Weights of a small GPT-style language model, trained from scratch on English Wikipedia: no biases in attention or MLP.
MLP neurons of a small language model. Each row is named by its layer, matrix (gate and up: input weights) and neuron, and shows model dimensions 16-79. Each number is 50 + 10 x the weight over its row's rms, rounded and kept within 0 to 99. A neuron's up and down rows have the sign that makes its largest values positive.
After each neuron's rows, "fires on" lists the tokens most often at its 100 highest values on Wikipedia text that the model never trained on.

L5.gate157:42 55 45 38 62 45 64 53 64 53 55 41 50 60 53 52 59 65 50 49 51 38 53 52 38 50 39 46 53 48 41 52 57 52 49 53 46 39 50 45 46 53 45 49 39 37 52 59 43 56 46 47 41 39 58 36 36 42 44 63 51 39 44 42
L5.up157:62 70 27 50 38 62 45 54 51 42 56 36 39 58 60 60 45 59 42 55 63 37 32 44 44 69 46 45 52 45 36 44 54 45 45 40 51 53 40 38 54 43 50 65 50 57 46 52 62 43 45 63 51 52 68 41 42 55 52 49 40 36 51 39
fires on: "il", "if", "ord", "1", "re"

L5.gate222:42 43 45 48 66 42 46 50 60 35 65 42 48 49 54 58 53 63 41 38 54 50 52 47 50 28 54 52 38 54 40 52 49 44 35 55 64 44 57 63 58 57 58 65 45 49 58 33 70 22 26 49 58 54 45 65 41 55 57 60 47 37 55 46
L5.up222:59 59 44 25 63 49 43 59 64 25 35 46 47 54 37 48 49 62 56 34 37 54 52 58 57 54 54 44 41 74 39 65 56 52 47 63 53 42 37 42 59 56 56 39 57 49 62 43 44 34 44 46 50 53 35 50 41 63 44 55 44 60 61 49
fires on: "e", "ou", "o", "it", "ve", "is"

L5.gate200:59 64 45 38 49 59 72 66 33 62 42 50 59 36 47 43 51 52 64 48 35 49 57 61 46 54 50 54 75 57 51 53 45 55 50 40 58 41 60 33 63 50 50 54 38 69 44 62 44 40 57 70 47 41 55 46 68 59 59 65 46 46 65 45
L5.up200:54 52 50 38 52 52 49 39 59 52 65 49 59 48 41 47 53 41 46 42 59 44 61 57 44 55 36 50 58 45 51 46 40 60 56 47 54 42 52 47 53 33 65 43 40 48 44 58 51 52 55 59 54 59 44 38 51 57 45 66 45 41 39 46
fires on: "il", "ib", "ir", "ro", "ol", "c"

L5.gate166:48 55 44 55 53 51 63 50 46 48 40 47 56 52 46 61 51 41 41 54 63 40 38 49 62 37 60 42 42 49 50 40 45 52 22 67 63 51 48 55 56 61 20 60 38 66 24 52 52 40 47 60 42 40 56 49 47 44 45 46 52 63 62 66
L5.up166:62 63 34 56 51 41 59 45 71 59 46 53 65 61 76 40 64 52 54 44 59 40 38 57 49 34 46 22 58 36 47 57 40 64 63 58 40 53 69 49 51 77 51 55 58 51 53 42 41 48 49 57 57 45 36 50 71 36 40 55 46 43 57 62
fires on: "l", "e", "om", "al", "pl", " |"

L5.gate263:54 46 49 51 66 51 46 61 52 59 56 62 47 55 59 61 52 59 49 70 54 40 47 67 53 42 46 57 56 75 47 74 57 62 40 40 68 69 54 36 38 50 51 46 50 42 47 61 43 49 45 65 43 62 50 47 57 47 48 54 41 41 57 55
L5.up263:49 59 61 56 53 54 43 71 41 54 60 32 68 56 57 57 41 59 53 71 38 42 39 37 60 33 56 35 47 58 41 45 53 47 42 52 62 62 49 33 48 53 68 32 58 26 55 50 45 52 43 52 39 50 65 43 48 55 48 56 38 38 18 46
fires on: ":", " /", "-"

L5.gate370:51 58 27 54 51 41 44 47 46 53 52 56 75 49 40 59 65 63 56 65 53 39 61 42 51 47 48 29 60 69 35 45 44 53 46 63 63 64 45 63 51 41 38 47 53 71 40 41 66 45 49 50 53 63 58 58 41 61 64 63 50 41 51 39
L5.up370:41 59 49 53 48 48 58 54 44 54 48 48 63 28 21 60 51 63 61 55 58 59 55 47 53 51 71 63 44 29 38 51 54 71 47 60 46 58 59 46 51 52 52 28 54 50 53 45 49 50 33 67 50 63 42 49 51 47 71 51 55 49 38 52
fires on: "a", "e", " Te", "al", "ult"

L5.gate283:54 44 37 54 51 53 41 41 71 40 63 73 46 52 52 41 56 49 56 34 41 50 51 35 46 61 61 55 56 60 48 58 32 53 41 53 67 64 40 50 48 37 35 48 33 43 51 34 40 30 49 52 57 64 13 52 52 52 45 54 42 54 44 42
L5.up283:36 36 33 33 49 60 45 46 60 34 33 59 73 39 39 47 48 51 39 37 49 46 59 39 47 46 45 60 56 50 40 46 48 48 47 42 49 44 48 35 53 45 33 64 45 52 56 60 59 39 45 53 63 62 44 72 55 51 39 46 62 55 51 34
fires on: "e", "en", "ou", "ust"

L5.gate144:38 37 43 51 68 48 47 44 69 60 55 69 36 57 41 62 46 53 47 55 48 36 39 38 27 57 24 45 49 67 45 60 43 39 41 58 61 59 54 52 43 35 53 49 45 56 49 61 54 59 47 42 38 59 58 52 62 42 43 47 51 49 34 49
L5.up144:44 50 38 45 37 54 39 48 52 43 42 50 42 39 54 56 63 54 46 56 32 59 37 63 47 52 59 34 54 60 55 43 59 50 50 69 48 52 41 73 64 43 50 35 28 43 36 39 54 51 35 55 39 44 59 41 49 61 60 31 43 57 56 48
fires on: ":", "ic", " c"

L5.gate223:31 47 48 57 57 57 57 61 51 46 61 51 45 39 49 44 62 53 61 48 54 41 31 61 57 33 47 45 53 43 55 47 49 58 53 53 44 50 56 78 62 64 40 43 42 46 39 39 35 39 66 43 48 34 50 41 59 55 47 51 50 48 52 64
L5.up223:55 49 53 55 55 37 56 36 51 28 56 48 64 55 51 43 50 46 42 48 48 40 46 54 39 58 26 41 34 54 59 53 57 52 33 58 43 41 46 53 63 54 46 41 46 43 49 53 52 48 53 60 60 54 52 52 42 47 60 49 61 55 50 43
fires on: "s", "s,", "als", "a,", ",", "y,"

L5.gate100:60 44 45 57 60 42 46 69 45 51 60 46 36 53 42 52 59 49 53 71 60 54 46 53 49 41 46 74 53 52 48 48 38 71 35 48 64 68 48 53 47 47 38 37 32 44 43 65 62 63 46 39 52 58 69 55 56 38 64 61 51 49 53 63
L5.up100:55 41 33 52 46 42 34 63 62 51 33 41 53 62 50 66 42 61 78 55 43 46 42 63 61 44 35 59 64 59 55 39 36 61 45 54 50 54 51 66 35 59 62 35 37 28 51 50 60 65 36 44 56 54 45 65 67 41 28 42 53 50 56 56
fires on: "ay", "ister", "and", "ep", "ther"

L5.gate383:46 42 60 55 51 44 49 54 48 64 41 41 56 45 39 55 46 50 50 59 47 50 54 65 49 46 48 34 61 40 64 57 43 57 59 40 40 57 51 43 57 46 59 43 26 48 54 47 47 53 55 45 35 30 55 50 60 49 68 43 56 44 43 51
L5.up383:37 49 56 52 53 51 60 39 61 43 65 57 37 57 48 27 62 46 44 39 50 38 52 58 65 48 65 39 61 46 48 54 43 52 53 39 52 60 58 52 43 47 63 73 70 37 50 51 57 41 44 66 67 48 48 42 58 53 36 57 50 57 55 36
fires on: "en", "am", "ot", "}", "id", "ter"

L5.gate352:52 51 34 47 54 55 57 42 50 45 44 60 42 42 47 57 62 32 29 58 46 64 51 50 43 50 47 43 48 43 44 56 51 50 46 31 58 50 48 45 53 48 60 41 33 54 35 32 41 59 67 46 59 62 39 68 37 55 54 50 56 49 81 51
L5.up352:67 33 37 23 48 60 59 32 63 51 32 52 47 48 61 41 58 29 66 52 46 68 43 48 41 53 56 57 56 45 46 49 59 66 60 57 45 46 33 59 53 57 61 55 45 44 39 43 61 48 52 36 69 52 53 48 37 38 57 47 51 44 50 37
fires on: "il", "ac", "ore", "ist", "t", "ur"

L5.gate185:40 42 46 50 51 59 43 62 76 44 39 48 59 51 39 40 60 49 56 48 67 32 74 59 51 54 34 40 58 43 64 76 38 41 45 52 53 27 55 56 44 38 50 45 48 41 40 41 41 50 59 40 27 46 45 55 50 49 55 57 67 33 51 60
L5.up185:57 39 47 35 43 47 54 39 54 48 60 54 42 61 58 40 52 40 30 66 41 49 26 52 39 54 38 38 46 40 46 65 48 60 48 69 45 46 48 41 56 45 49 57 44 49 54 62 28 64 42 54 41 44 60 46 42 60 47 52 43 58 68 39
fires on: "s", "al", "ad", "ic", "il", "ed"

L5.gate27:53 50 35 53 53 39 41 46 55 46 37 59 60 58 43 41 43 45 61 51 69 53 42 46 41 58 40 56 47 57 52 67 49 61 44 37 51 48 65 44 55 49 32 48 40 44 48 51 42 66 49 57 32 52 58 65 46 65 56 60 73 36 41 48
L5.up27:53 42 55 37 60 63 37 52 47 30 47 52 49 69 52 37 48 68 51 38 35 37 56 41 32 45 40 37 48 66 38 53 50 44 43 45 36 47 40 49 43 36 72 41 57 64 61 57 45 49 41 50 54 57 59 50 36 64 38 56 60 36 49 53
fires on: "o", "is", "s", "at", "er", "ose"

L5.gate131:48 39 34 44 52 49 47 63 50 54 52 52 50 52 35 39 55 65 65 44 57 47 45 56 44 54 23 42 54 68 41 53 66 46 37 51 68 57 59 51 57 48 32 46 45 50 65 57 42 38 59 38 53 66 38 54 58 57 48 44 50 49 72 62
L5.up131:35 29 40 42 41 39 58 54 50 52 54 58 39 54 64 36 40 66 71 37 45 52 48 61 62 56 44 49 57 53 58 44 61 64 49 60 52 55 45 44 57 54 58 61 46 48 48 64 49 63 52 49 53 63 48 53 51 41 38 51 37 49 49 47
fires on: "ar", "al", "or", "el", "ous", "ol"

L5.gate219:37 47 55 48 53 42 51 50 49 46 43 53 52 64 50 45 39 69 71 57 55 36 51 62 47 65 59 61 57 39 63 44 71 53 19 68 59 61 63 59 36 34 51 38 59 48 57 41 41 61 58 36 53 53 34 50 50 44 56 66 55 50 60 47
L5.up219:55 41 53 52 52 46 71 43 70 64 59 42 47 38 52 53 64 45 62 45 44 39 43 55 52 48 52 68 54 54 52 44 56 59 43 64 40 55 50 66 53 70 41 51 53 64 59 30 33 69 55 40 50 61 51 59 46 45 46 47 27 50 42 52
fires on: "ir", "le", "ree", "che", " Le"

L5.gate52:53 71 71 51 51 54 46 42 41 37 44 56 44 47 56 48 68 50 64 63 49 43 61 58 45 52 51 30 51 54 69 46 64 54 36 56 43 44 55 53 61 47 44 24 46 48 67 41 57 33 61 35 58 63 25 45 29 63 53 52 41 58 50 48
L5.up52:61 64 33 55 51 47 49 46 40 41 54 50 50 39 44 41 50 52 55 46 56 64 44 37 56 53 54 41 47 47 52 49 51 46 58 57 42 57 52 54 54 63 44 42 45 66 41 43 52 42 51 43 59 49 53 43 40 39 58 44 62 43 58 55
fires on: "ly", "t", "ince", "iv"

L5.gate181:56 47 28 53 44 39 49 51 42 55 41 57 51 29 68 49 46 45 35 49 68 55 53 55 41 33 50 39 47 45 67 47 55 52 47 39 63 43 42 42 66 55 29 25 36 62 63 40 37 41 54 58 43 52 33 31 57 50 55 38 55 43 56 48
L5.up181:45 56 40 61 52 36 50 42 47 69 34 44 59 38 32 55 39 76 48 51 57 47 55 50 49 46 53 47 46 56 44 42 47 65 46 61 44 56 50 43 61 64 64 52 53 60 41 70 38 40 53 50 27 58 52 48 52 51 49 64 47 44 45 43
fires on: "l", "al", "om", "il", "id", "y"

L5.gate240:52 54 67 37 58 47 45 45 45 34 43 75 30 51 38 45 37 56 58 50 64 41 50 65 50 56 34 29 39 43 49 61 43 45 40 47 64 57 60 58 63 46 29 60 48 44 30 36 45 53 44 63 39 40 44 55 33 55 36 52 53 59 60 55
L5.up240:34 50 58 30 48 42 65 63 62 58 50 46 45 53 49 63 52 49 53 71 62 63 30 56 47 62 54 48 34 54 62 56 45 56 55 54 60 59 44 55 60 45 53 53 49 49 46 49 52 52 50 62 53 72 53 55 44 59 48 59 42 45 46 26
fires on: "l", "n", "ly", "uch", " fl"

L5.gate122:39 23 45 63 73 48 55 56 56 42 59 45 42 41 51 48 55 40 48 48 42 49 58 58 49 59 23 50 60 42 36 41 55 70 52 42 55 54 21 58 43 42 64 48 40 68 41 51 40 61 53 45 57 61 50 46 63 40 40 64 47 43 52 47
L5.up122:77 70 38 42 47 65 50 51 54 57 54 42 41 47 57 58 51 46 35 42 46 41 54 30 45 43 69 68 52 46 38 50 43 53 31 41 46 52 44 50 49 38 44 52 48 68 35 55 63 41 43 66 65 49 68 39 37 53 07 54 54 46 53 56
fires on: "ord", "ac", "ot", "ans", "ore", "ri"

L5.gate218:46 58 56 42 48 59 60 44 43 60 27 52 43 50 21 42 36 59 45 46 67 47 51 38 51 50 44 37 46 65 42 46 48 69 53 52 52 56 54 55 68 31 52 45 57 58 45 58 37 45 58 52 65 37 40 45 27 57 53 68 51 49 63 58
L5.up218:37 38 52 50 56 45 51 55 78 54 59 37 60 58 47 52 58 46 41 58 59 55 53 54 34 48 38 35 54 45 35 41 63 54 49 53 52 38 49 56 41 45 62 40 45 58 32 47 54 59 56 48 61 50 67 51 44 37 49 49 36 52 51 61
fires on: "ir", "c", "is", "iv", "i", "ri"

L5.gate309:53 61 46 40 61 50 62 55 48 44 70 41 49 66 36 32 41 78 44 61 47 51 43 43 48 59 42 54 61 41 33 50 29 68 59 34 57 53 55 44 60 55 50 49 48 34 35 30 56 57 63 56 58 42 49 38 48 40 37 59 50 44 38 65
L5.up309:53 61 43 34 69 58 55 56 48 46 48 48 61 46 48 37 56 54 52 67 40 53 42 56 48 51 42 38 51 40 48 57 50 42 53 49 52 47 20 59 25 41 73 71 48 47 52 44 32 55 54 60 54 48 57 45 46 44 35 36 45 40 47 56
fires on: "ord", "if", "r", "at", "y", "ra"

L5.gate16:45 46 60 44 54 47 54 47 59 62 46 54 45 41 36 46 59 57 57 73 59 38 45 51 43 34 48 64 62 45 67 48 37 52 26 43 41 53 61 52 64 39 50 44 31 55 52 48 26 65 34 33 30 35 66 47 48 63 36 66 52 51 38 62
L5.up16:48 48 50 68 50 51 35 63 29 37 45 53 43 59 59 44 54 53 32 31 66 42 74 36 40 48 51 56 54 48 55 36 37 52 62 44 46 39 34 57 44 25 56 41 54 47 48 41 67 57 55 33 52 63 42 48 47 37 34 35 42 50 44 50
fires on: "os", "ong", "ther", " other", "ep"

L5.gate72:41 67 54 46 55 59 37 44 53 57 64 49 76 51 69 48 43 45 71 57 63 50 48 50 46 40 54 40 48 70 51 45 52 57 59 35 71 58 52 46 52 41 50 32 63 45 63 45 48 56 65 38 69 71 42 51 31 44 62 62 38 39 45 47
L5.up72:40 39 43 65 48 37 36 40 42 47 64 44 53 44 52 62 33 45 49 42 50 58 52 38 63 41 56 69 57 59 38 61 42 46 38 59 57 55 54 49 71 54 33 70 58 62 45 55 51 33 42 73 42 52 34 43 40 63 53 41 45 35 48 60
fires on: "id", "oy", "ch", "ob", "old"

L5.gate233:49 60 56 31 54 53 59 48 65 56 50 68 52 50 51 57 47 53 37 37 63 54 72 60 39 70 38 44 27 52 20 43 48 54 52 40 60 40 34 52 66 41 28 36 53 55 54 58 59 62 46 54 58 43 60 38 47 62 53 51 51 53 53 47
L5.up233:50 62 44 37 50 62 36 33 45 54 34 40 58 14 42 48 28 53 71 48 36 59 48 51 67 33 66 59 55 34 47 55 38 57 50 51 36 30 49 59 49 48 56 42 49 54 65 53 49 47 59 63 37 56 36 57 34 52 56 56 61 54 38 56
fires on: "t", "ct", "im", "ant", "y", "ent"

L5.gate269:61 46 55 48 61 62 70 52 35 56 56 40 43 51 53 56 58 66 37 58 55 43 52 80 42 41 27 39 44 27 43 49 50 44 48 58 66 40 49 59 51 45 64 39 39 56 46 51 54 48 56 40 68 55 62 39 39 54 51 64 35 40 63 47
L5.up269:65 55 59 52 56 66 59 58 47 54 61 46 82 60 56 63 57 49 45 55 40 45 56 44 72 50 57 52 57 50 56 65 49 42 51 59 50 46 43 77 47 65 57 49 47 45 58 45 41 44 57 61 39 52 56 48 62 44 53 64 63 57 47 66
fires on: "5", ",", " and", "3", "2"

L5.gate151:50 49 49 37 62 47 64 43 47 24 67 58 56 64 58 49 57 57 54 61 46 57 45 54 48 40 42 52 56 47 43 45 40 54 50 54 49 50 60 47 49 47 25 66 49 92 44 59 49 68 48 58 57 44 49 29 69 55 48 55 37 49 41 50
L5.up151:50 49 47 43 61 42 63 46 43 64 42 45 64 70 56 57 52 40 56 58 50 48 54 47 49 48 66 60 40 52 40 33 38 45 57 58 47 47 54 29 48 52 28 53 49 61 62 55 41 53 49 50 38 56 55 51 57 46 39 52 34 41 41 70
fires on: "ro", "on", "ate", "c", "e"

L5.gate345:43 59 44 46 78 59 57 54 48 48 67 56 48 41 40 40 56 53 45 61 60 34 41 46 38 40 39 37 47 49 56 49 24 46 46 44 63 76 42 66 53 50 66 39 44 74 50 41 60 58 54 49 39 50 61 65 53 64 64 70 43 42 68 57
L5.up345:56 50 58 35 51 54 60 34 45 63 58 40 37 50 63 49 61 68 52 70 60 51 40 61 58 63 46 38 56 44 53 50 50 38 60 43 51 57 54 54 45 60 54 50 75 78 58 45 53 50 57 54 48 46 66 47 56 62 61 57 57 53 75 50
fires on: "a", "ame", " Te"

L5.gate57:43 64 47 54 49 47 50 33 54 48 60 52 49 57 33 65 50 37 53 61 54 33 59 51 50 38 44 46 40 32 52 59 46 45 46 52 54 60 52 61 55 59 34 34 48 49 46 51 41 36 54 44 58 46 59 64 52 72 48 68 61 37 48 50
L5.up57:65 32 63 37 45 57 31 48 56 48 47 58 35 68 56 61 37 52 50 40 57 44 49 50 47 52 41 32 50 48 35 59 58 32 31 72 36 42 46 69 53 58 44 56 56 48 46 58 52 48 44 62 50 40 43 52 57 52 53 54 33 60 61 68
fires on: ",", "s,", "e,", "a,", "),", "y,"

L5.gate86:41 45 49 58 65 42 41 53 58 62 28 53 50 33 52 48 60 48 58 42 75 47 42 74 54 54 59 47 65 38 47 43 49 46 25 37 46 62 50 58 42 35 57 41 42 55 51 75 53 43 37 42 44 58 56 41 44 43 51 57 58 59 51 56
L5.up86:43 55 47 48 47 41 61 36 61 53 44 51 50 49 66 58 58 51 53 32 55 35 53 42 63 34 69 48 56 45 44 65 56 65 63 42 55 63 60 32 40 24 41 55 52 46 69 41 54 50 45 60 42 55 58 42 42 60 42 46 35 53 47 60
fires on: "ad", "re", " pre", "er", "l", "le"

L5.gate332:41 55 38 37 44 56 36 43 60 56 51 69 52 55 31 53 55 67 64 59 75 66 39 49 57 56 56 46 52 45 49 69 48 56 38 49 50 84 53 56 45 53 54 46 60 55 58 48 62 53 55 60 52 65 49 81 39 63 57 49 46 47 51 60
L5.up332:62 43 60 55 51 60 46 34 60 59 60 36 34 68 42 45 39 39 60 50 43 55 37 59 45 43 57 55 57 42 55 75 25 48 41 58 63 58 32 70 52 41 45 39 39 69 44 60 61 51 47 64 47 48 43 31 54 72 70 51 54 50 40 47
fires on: "a", " T", "i"

L5.gate175:45 63 39 59 59 50 39 55 46 41 54 63 50 64 52 63 52 52 39 45 46 41 64 65 67 69 44 35 44 63 57 55 42 41 38 65 55 49 59 58 28 48 49 52 53 41 45 55 43 45 65 57 50 45 64 63 43 38 38 60 44 54 61 54
L5.up175:24 30 51 48 59 37 40 40 50 48 49 44 44 40 56 66 55 42 28 49 41 41 56 61 37 43 46 36 35 45 69 24 50 44 51 36 57 47 38 54 52 55 54 43 45 38 31 38 45 40 49 41 51 46 52 64 30 44 49 45 48 58 50 33
fires on: "k", "g", "'", "vel"

L5.gate170:46 70 43 20 61 50 50 38 52 53 49 69 54 40 52 48 66 37 44 48 47 57 54 62 40 58 47 35 48 55 53 48 45 43 50 51 55 46 53 38 38 61 47 51 48 44 44 61 47 44 64 51 57 64 47 72 58 49 44 46 43 50 40 44
L5.up170:52 29 60 59 56 52 62 46 76 64 42 48 54 53 57 23 58 70 51 64 48 52 50 61 48 68 62 48 41 45 67 54 48 55 32 72 51 60 34 58 42 51 40 43 32 51 39 47 49 48 46 56 52 47 53 50 44 45 45 58 70 56 49 55
fires on: "un", " or", "ver", "n", "ly", "os"

L5.gate29:42 46 50 45 56 59 46 39 39 46 52 61 59 51 52 51 51 35 61 60 69 54 64 27 57 52 58 59 46 42 56 73 54 54 36 69 50 70 58 81 53 57 29 54 57 49 57 50 43 56 50 38 60 65 34 57 52 48 59 59 60 53 50 62
L5.up29:37 66 55 47 49 41 51 51 43 33 49 49 59 47 53 22 50 53 49 48 48 49 42 50 57 44 58 30 56 46 64 55 54 59 44 71 40 51 48 72 41 69 51 43 54 62 62 41 62 46 65 44 57 53 39 40 38 38 44 54 57 56 51 51
fires on: "ent", "om", "ist", "ant", "e", "ative"

L5.gate8:47 47 35 49 57 48 53 64 54 46 49 37 63 38 53 40 56 68 46 42 52 41 42 67 35 44 61 44 61 43 49 53 46 47 39 54 42 57 47 40 44 54 36 32 55 66 36 39 41 53 41 49 37 29 51 40 48 55 63 56 58 54 55 64
L5.up8:50 38 58 39 56 51 40 43 43 40 42 41 64 53 46 60 48 26 68 52 44 49 50 48 55 60 41 74 50 37 56 54 44 42 68 46 47 51 30 41 45 53 53 59 44 50 46 41 61 43 61 50 60 46 47 51 57 65 74 61 61 45 55 48
fires on: "and", "o", "end", ":", "l"

L5.gate63:47 58 26 56 53 34 50 50 46 51 38 61 46 66 50 57 49 63 40 63 47 38 45 52 53 32 55 61 34 47 45 52 47 40 42 45 38 59 51 50 48 61 55 39 42 57 44 43 29 57 40 51 42 39 46 40 55 53 51 60 64 31 41 38
L5.up63:41 57 47 48 51 47 53 40 31 43 52 63 46 47 42 58 46 60 50 41 37 38 44 62 47 58 54 54 59 39 68 47 48 56 50 25 40 60 41 55 37 36 61 42 59 54 66 56 67 53 69 31 46 54 46 52 54 58 60 38 44 39 55 46
fires on: "s", "ow", "ing", "ed", " for", "es"

L5.gate4:53 36 50 61 64 79 52 60 52 48 57 51 41 54 44 55 37 65 58 44 48 38 64 40 51 62 40 62 41 51 28 61 39 63 29 51 64 55 57 59 36 58 42 46 38 50 52 32 52 68 50 58 42 46 49 36 30 55 58 60 52 33 50 46
L5.up4:59 52 50 56 60 58 51 58 50 67 47 49 43 77 61 44 47 61 50 54 51 62 46 42 39 50 48 43 51 40 54 67 53 65 62 40 62 74 49 39 35 40 52 43 56 59 45 39 49 39 53 48 72 59 67 43 37 48 51 47 46 72 50 47
fires on: " /", "y", "u", "ir", "ie", "eb"

L5.gate315:57 52 46 40 61 55 49 54 57 25 38 47 51 54 64 44 57 50 41 42 32 46 38 63 47 42 54 29 57 56 61 57 53 52 44 55 54 51 50 65 54 47 57 67 47 39 47 53 65 46 37 34 57 63 60 52 55 46 44 59 58 53 59 61
L5.up315:60 58 39 58 51 48 59 46 46 52 53 52 73 44 67 49 54 52 57 46 56 60 59 54 60 69 36 56 39 42 73 55 46 59 61 61 46 39 55 58 73 58 62 41 37 38 49 45 43 47 61 55 45 59 46 52 38 55 48 56 50 60 46 57
fires on: "al", "ies", "ite", "eral", "pe", "ive"

L5.gate168:54 54 53 43 50 33 47 49 49 45 57 58 56 60 58 58 44 42 44 43 50 29 50 58 38 52 44 52 33 50 47 66 39 60 60 55 39 50 63 26 46 34 39 40 48 49 46 53 38 67 52 63 28 58 26 42 62 47 33 64 40 47 42 54
L5.up168:34 42 54 24 46 51 50 51 58 56 69 44 53 48 59 52 37 46 45 56 30 31 50 52 55 54 45 41 63 51 68 51 56 48 44 53 53 35 61 56 46 35 44 55 65 54 51 58 39 55 50 57 59 43 62 61 63 48 55 71 49 36 54 41
fires on: "s", "er", "ck", "es", "ore", "ion"

L5.gate96:41 34 54 68 61 56 39 72 56 34 55 50 63 53 58 52 45 44 59 55 55 43 59 50 62 49 52 44 47 51 39 54 49 50 24 51 50 48 41 66 68 46 42 52 44 40 59 52 63 29 49 61 59 45 49 69 44 55 59 57 42 43 46 49
L5.up96:51 54 49 40 64 51 72 40 45 44 67 48 49 47 45 42 53 59 53 46 54 62 50 71 42 45 57 61 65 53 50 40 47 60 34 56 55 46 49 53 56 64 48 36 27 55 54 61 53 41 64 63 67 36 66 60 44 51 44 50 53 47 57 55
fires on: ",", "s,", "a,", "3,", "),", "e,"

L5.gate198:64 48 38 55 47 57 74 50 48 50 62 61 35 54 52 59 68 56 41 51 63 56 59 30 58 61 47 56 54 59 36 76 37 70 51 53 44 54 45 51 63 43 46 55 34 58 47 49 47 39 41 59 53 48 47 41 52 40 41 55 33 50 38 52
L5.up198:40 55 42 61 35 49 43 54 20 45 56 70 35 52 39 62 57 52 34 52 58 43 43 56 46 67 36 50 53 67 58 51 29 63 57 52 46 58 45 58 41 44 56 54 50 37 50 52 51 38 66 41 49 70 50 53 61 59 49 53 39 55 38 58
fires on: "in", "ol", "ad", "ill", "ist", "ag"

L5.gate339:47 41 51 54 56 53 36 60 54 58 70 56 53 51 58 45 60 65 51 57 45 54 33 54 69 34 40 69 65 47 43 57 54 43 38 71 58 73 65 63 39 44 49 45 49 54 46 56 42 57 47 42 37 66 57 45 59 60 66 45 42 52 38 67
L5.up339:47 37 39 48 66 48 50 68 45 68 55 36 44 61 43 42 70 52 48 55 45 59 37 60 61 67 47 40 47 37 50 57 48 66 53 57 40 52 41 42 41 58 49 67 55 41 47 55 47 47 64 41 46 54 66 51 64 53 51 30 43 51 44 38
fires on: "el", "o.", "ost", "ol", "D", "on"

L5.gate111:53 66 46 50 46 56 34 36 64 67 58 52 75 71 56 46 47 52 46 51 50 60 32 52 58 47 52 49 35 57 55 51 46 35 15 38 49 56 56 47 71 49 53 63 43 42 39 50 58 54 53 47 39 52 52 19 41 37 65 64 53 45 64 54
L5.up111:54 46 55 46 62 62 57 50 54 61 55 55 36 38 62 48 40 61 66 45 64 55 61 41 61 55 54 44 62 49 50 51 41 71 50 58 63 47 44 44 56 54 59 56 58 42 37 40 50 35 30 64 72 38 48 30 60 56 29 40 34 58 67 39
fires on: "ac", "er", "en", "'", "ur", "re"

L5.gate342:45 62 57 44 66 49 42 56 55 46 36 50 36 35 48 52 51 48 55 72 51 57 59 68 55 49 46 51 58 54 61 60 25 45 52 51 50 65 49 50 51 37 43 60 44 62 51 30 58 51 43 52 36 36 60 57 59 61 72 45 43 44 54 46
L5.up342:69 63 53 54 51 56 62 49 41 32 39 68 38 50 48 76 40 54 60 44 52 49 63 46 51 43 63 35 31 55 30 41 53 61 45 38 45 54 34 44 60 61 51 51 52 35 44 52 59 44 51 49 39 58 52 64 45 41 52 49 35 55 53 49
fires on: "ay", "y", "ue", "ang", "ou"

L5.gate204:47 68 27 35 65 52 62 49 69 62 77 46 53 44 36 63 49 50 52 61 54 28 60 50 55 42 29 48 38 64 46 54 51 51 55 38 48 30 43 57 49 44 42 31 33 54 44 58 50 47 59 44 53 46 47 37 39 41 37 53 49 47 47 67
L5.up204:42 35 41 40 60 63 49 46 70 46 56 52 48 48 39 69 54 27 58 47 56 44 53 58 67 53 59 46 63 69 41 40 56 34 63 48 37 45 45 54 44 62 63 61 40 33 58 64 49 62 59 53 58 48 57 49 51 34 50 38 40 51 45 57
fires on: "c", " (", "id"